{
  "n_layer": 15,
  "n_kv_head": 2,
  "vocab_size": 512,
  "bias": "none",
  "parallel_block": false,
  "init_std_o": 0.0155,
  "optimizer": "ademamix",
  "lr_mult_qkv": 0.7,
  "beta1": 0.9,
  "decay_fraction": 0.763,
  "final_lr_fraction": 0.0,
  "batch_tokens": 65536,
  "doc_mask": true,
  "train_tokens": 548100000
}
MLP neurons of a small language model. Each row is named by its layer, matrix (up: input weights) and neuron, and shows model dimensions 128-223. Each number is 128 + 32 x the weight over its row's rms, rounded and kept within 0 to 255.
A block is one neuron, or neurons of one layer that tend to fire together. Before each block is what it responds to, as a language model described it from the Wikipedia text at the highest values.

Single digits in the middle or start of multi-digit numbers, most strongly in coordinates after the degree sign (38°5′), also vote counts (12,651) and date days and years.
L4.up201 [155 125 148  69 156  86 183  87 135 143 123 195 129 160  95 137 119 139 166 172  81 127 123 122 160 144  50 109 144 162 110  79 147 168 126 121 152 141 160 116  66 123 171  68 176 110 109 140 125 122 178 144 152  89 164 108 159 111 127  58  95 116 146 142  91 130 193 136 114 105  83 143 138 161 150 164 157 158 134  68 138 118 171 123 125 144 101 191 165 159 110 130 142 182 124 160]
L4.up259 [153 150 116  93 116 166 141  90 125 174  48 129  81 158 109 143  90 106 110 135 128 116 109  97 174 116 143 123  69 156 172 143  85  96  79 133 177 123 137 124 135 183 145  94 109  97 147  91 128 150 211 152 112  93  75 168 140  96 127 112  65  91  94 166 104 132 109 181 150  86 120 151 135 111 138  58 156 117 167 173 148 132 161  85 132  92 103 146 120 112 129 127 124 107  83 136]
L4.up276 [109 133  90  95  90 173 158 142  63 156 149 164 132 141  92 111  89 107 109 132 162 129 102 101 140 168 177 111 103 117 140 149 205 121 122 105 177 103 147 110 112 139  98 106 138  61  67 131 113 154 122 143 127 132  92 151 147 116 144 162 105 119 108  96 111 127 136 166 142  97  94 163  80  82 125 130 177  81  76  78 102 138 164 148 133 104 124 138 162 144 116 111 144 142 132 140]
L4.up520 [141  69 191 171 120 129 152 131  97 164 160 131 154 141 117  93 122 146 103 163 140 124 127  97 118 118 160 120 136 121 202 100 133 130  74  77 118 164 137 153 177 110 177 163 162 124 124  58 103  84 143 148 136 123  93 152 150  80 151  75 158 123 130  83 137 179 148 177  73 104 148  89 127 105  51 135 198  34 140 163 115 135 113 128  84 143 154 129 171 128 172 143 191 120 130 163]
L4.up534 [ 77  58 173 132 124 159 132 116 126 113  94 154  95 113  94 128 122 153 133 125 100  90 130 103 205 190 141 133 114  45 103 105 134  78 114 123 138 106 133 190 131 136  95 124 100 102 172 120 121 118 148 155 182  97 137 191 184 110  89 178  76  87  84 148 138 170 192 178 114 141 138  91 131  98 101 139 158 105  97  60  75 157 156 130 149 170  81 134 193 159  87 135 141 138 139 129]
L4.up592 [132 118 170 134 130 148 136  89 106 131 115  80  70 162 120 121 112  88 124 125 122 109  79  66 138 122 163 111 169 100 117  84 131 118  66 137 163  90 136 140  77 151 144  77 161  73  69 116 113 145 183 149 139 131 140 153 180 148 105 153  51 105 129 127 115 125 119 175 110 134  92 128 121 116  78 142 159 110  95 110  92 113 143 125 105 151 160 113 167 162 114  93 161 122 153  81]
L4.up764 [150 126 123 140  77 181  93 134 104 118 145 110 104 134  96 109 132 112 113 116 149  63 118  43 132 140 140 153 117 134 153  60 136 105  93 157 114 176 130 124 125 118 122  78 191 144 131 131 120 142 146 144 149 187 134 107 159  98 113 148 126 115 152 100 125 119 126 215 123 159  67 117 153  91  65 106 141  67  79 126  95 138 155 140 125 130 181 127 168 140 120 130 202  90 138 117]
L4.up962 [144 127  89 183 137 146 161 123  66  75 135 106  93 123 109 108 131  71  95 144 161  89  72  28 152  86 215 128 102 116 111 132 129  83  67 135 121 142 142 146 172 117 126 120 169  58 124  68 105 102  85 156 158 161 135 112 171 159 128 196 104 138 110 143 114 135 127 177 151 206 145 116 125 120  20 142 137 102 124  93  76 109 145 121 106 122 149 116 158 165 148 116 159 102 174  77]

Word-final or mid-word fragments that complete a long word already split into pieces, often names, e.g. Universit|y, Maxenti|us, Anniv|ers|ary.
L4.up26 [ 88 126 108 129 145 150 191 120 177  75 139 136  64 147 117 154 151 102 140 105 170 137 129 128 118 112  65 133 124  29 155 151 159 134 121  75  95 132 145 135 141 168  85 139 157  83 140 131 111  96 120 145 123 141 148 154 145 141 125 160 148 150 124 137 143 144 158 120 135 117 136 137 145  58 125 127  85 141 127 115 124  95 100 122 135  76 116 127 180 171 120 170 164 124 150  83]
L4.up171 [ 90 133 143 114 124  73 160 145 108 119 147 124 126 173 123 160 112 110 154 154 179 112 121  74 115  79  57 140  80 141 146 133 150 138 116  65 124 158 155 129 118 113 161 156 145  72 152 110 122 161 161 165 131 138 129 190 136  73 117 140 105 122 128 101  62 142 124 139  84 139 130 144 108  89  73 100 124 160 138 100 123 159  74 127 111 117  66 156 101 115 103 150 212 108 132 130]
L4.up262 [155 150 134  64  79 135 135 136 128 149  89 135 134  89 101  75 135  85 112  48 149 160 104 114  98 146 144 102  99  78 130 126  70 124 130 149 186 183 140  92 180 104 102 143 120  81 163 113 155 131 130 137 162 150 154 141 156 125  79 109 204  87  91  91 160 126 235 112 146 152 144 141  93 120  99 112 132 125 116 160 153 107  98 137 167  85 179 133 119 156 111 174 173 136 116  72]
L4.up543 [115 130  49 109  55 121 152 109 152 116  87 154 122 178  96 152  98 148 141 141 169  70 104 115 111  75 124 196  64 131 115 146 126  99 108 137 120 147 145 197  99 159 126  79 179  78 177 135 122 175 175 157  82  84 148 101 118 151  98 143 110 132 178 131 145 119 112 174  95 165 121 106 128 116 108 138 108 155 108 154 117  59  54 137 149 107 116 169 158 127 194 174 150 117  97 103]
L4.up683 [ 80  86 117 134 181 162 143 109 141  62 143 141 157 147 101 196  99 138  97 121 129  92 113 120  44  86 104 193  58  72 150  64 116  92  77 124 149 167 130 186 145 155 114 149 161  32 153 106 173 141 168 146 151 142 179 115 135  74  60 126 160 117 162 140 126 140 179 142  92 191 138  82 152 124  69 150  96 122  62 120 107 127  94 152 127  80 123 161 153 148 111 138 117 115 139 112]
L4.up728 [ 70 149  90 179  99 107 158 141 124  52 138  93 140 117 131 179 119 114  85 143 128 147 123 115  61  99 134  85  78  94 104  99 181 132 103  85 137 110 118 179 147  90 131 123 160  22 126 147 141 121 110 172 169 164  76 150 126 131 142  82 149  94 149 105 161 182 133 111 129 104 143  97 155 126  67 156 157 134 110 122 160 101  61 108  33 132 118 144 177 119 187 162  94  86 165  90]
L4.up855 [120  74 136 125 130 134 120 136 113 134 128 128  69 142 126 101 145 149 166 143 149 116  93  79 182 139 144 188 108  54 202 109 122  66 136  85 107 193 153 128 162 196  69 111 121 114 124 123 131 134 105 147 188 172 107 130 138 139  79 189 156 140 110  91 150 139 154 140 101 179 135 135 131 113  51 130 117  81  64 132 147 114 116  88 149 112 135 123 114 156 121 105 156 114 205  66]
L4.up964 [ 27 111  56 115  89 144 139 117 113  27 141 183 135  72 105 115 129 144 163 179 109 121  98  51  69 119 156 129  78  80 163 107 179 124 151 188  98 139 136 129 156 105  87 116 114  63 172  86 125 128  67 163 165 110 104 120 101 165 104 159 192 109 109 134 143 109 128  94  95 150 123 122 135  92  43 129 128 110 113 117 122 124  82 137  96 153 114 134 136 159 131 167 139  94 152  91]

The single capital letter beginning a surname (or second name) right after a first name in person names, such as Robert D(e Niro), Charles D(ickens), George M(ichael).
L8.up238 [155 122 163 126 131 130 169  67  70 124 160  73 118 121  53 184 142 143  98 143 162 101  66 129 136  82 123  92 105  45 126 129 111  93  41 160 193 147 119  76 177 131 136 119 117 148 104 153 131 129 142 133 152 164 146 135 170 104 127 161 140 190  81 120 126 175 134 154 111 160 156 109  95 153 126 169 179 135 153 104  98 140 161  80 177  97 150 119 140 180 124 189 180  76 134  94]
L8.up506 [157 114 124 141 147 165 150 167 144  93 166  96 164 115 130  77  80 122 112 131 150 113  95  98 135 104 152 142 119 146 122 134 144 121  98 118  88 148 186 158 147  62 136 130 154 190 146 162  89 153 136 148 217 151 101 113 147 129  84 168 126 122 145 182 126 181  79 142 115 174 112 136  61  99  98 163 100 119  70 163 144 147 113 167 125  81  51  87 122 103 110  75 192 184 141 147]
L8.up507 [101 117 147 111 161 178 164 138  87  52 147 118 158 147 104  76 114 125  99 149 107 120  99  19 131 107 133 150 128  85 113 129 145 122 155 138 114 131 202 119 128 116  68 112 120 137 129  89 161 156 125 164 179 136 156 118 110 121 115 210 110 128 118 129 146 205 120 138  89 188 151  85  82 147 120 164 133 157  68 113 111 151 146 149  60  83 102 136 125 133 188 120 187 145 187  97]
L8.up799 [158 112 188 132 140 167 138  89 117  68 131 153 154  63  74 117  91  56 115 174 183 113 126  92 149 128 200  96  99  88 124 140 176 104  88 131  52  83 174 105 145 106 119  92 132 109  80 121 130  75 141 167 197 163  89 143 165 160 144 137 161 135  64 166  96 186  90 169 135 132 139 143 136 145 137 166 157  89 139  86  86  82  83 100  74 117  77 118 126 100 163 145 118 132 120 159]

Last or inner digit tokens of multi-digit numbers, mostly years, also dates, coordinates, vote percentages and frequencies, e.g. 149-0, 197-3, 53°4-8.
L3.up53 [143 105 146 140  71 167 123 168 108 111  69 122 181 155  91 133 123 106 167 137 122 113 125 132 110 157 129 120  77 178 160  86 136  82 105 159 183 145 102 130 114 156 134 123 158 142 169  69 176 100 175 144 103 137 160 122 180 135  94 126 113 118 131  97 126 111 158 146  90 118 144  96 126 156  85 149  69 113  99 138  99 133 113 108 148 163 169 139  93 115 130  88 147  96 145 104]
L3.up546 [142 108 213 127  66 136 104 128 135 137 126 148 163 148  79 130  69  97 157 144 146  76 113  78 118 106 151 104 107 137 136 147 111  74  90  39 163 127 146 177 122 143 186 109 171 160 126  97 100 127 168 161 167 161 138 194 174 174 109 141 116 124 116  59  86 148 145 139  77 133 134 102 156 117 119 119 169 101  66 137 124 130 135 134  90 127 155 133 164  64 121 110 166 124 120 116]

Short final word pieces that finish a long word split into several tokens, often a name, foreign term or chemical: Ameghin-o, Australi-a, morpholin-e, and digits in gene IDs.
L3.up181 [138 112 136 117 150 129 101 187 160  49  93 146 133 152  87 150 108 122 203 141 155  88 106  56  85 188 194 189  94 113 162 140 127  87  97 126 103 117  96 181 142 137  93 150 161  87 148 127 139  70 171 140 187 131 168 115 111 121  76 130 161 118 132 114 163 112 189  78 129 144 145 115 138 138  63 121 142 154  90 104 122  90 131 123 122 142 123 134  97 107 103 181 130 101 159 147]
L3.up182 [102 153 127 105  92 151 103 196 102  89 107 147 129 108 109 119 132 165 123 120 147  57  72  50 109 119 121 141 179  83 128 100 161 112 149 134 140  96 176 193 157 136  79 113 117 117  64 102 197 142 109 155 181 126 179 136 108  95 111 147  95 103 153 107 158 147 164 125 114 152 160  99 182  84  43 136 125 153  55  81 170 131 132  98  92  97 121 148 155 160 124 142 135  92 149 102]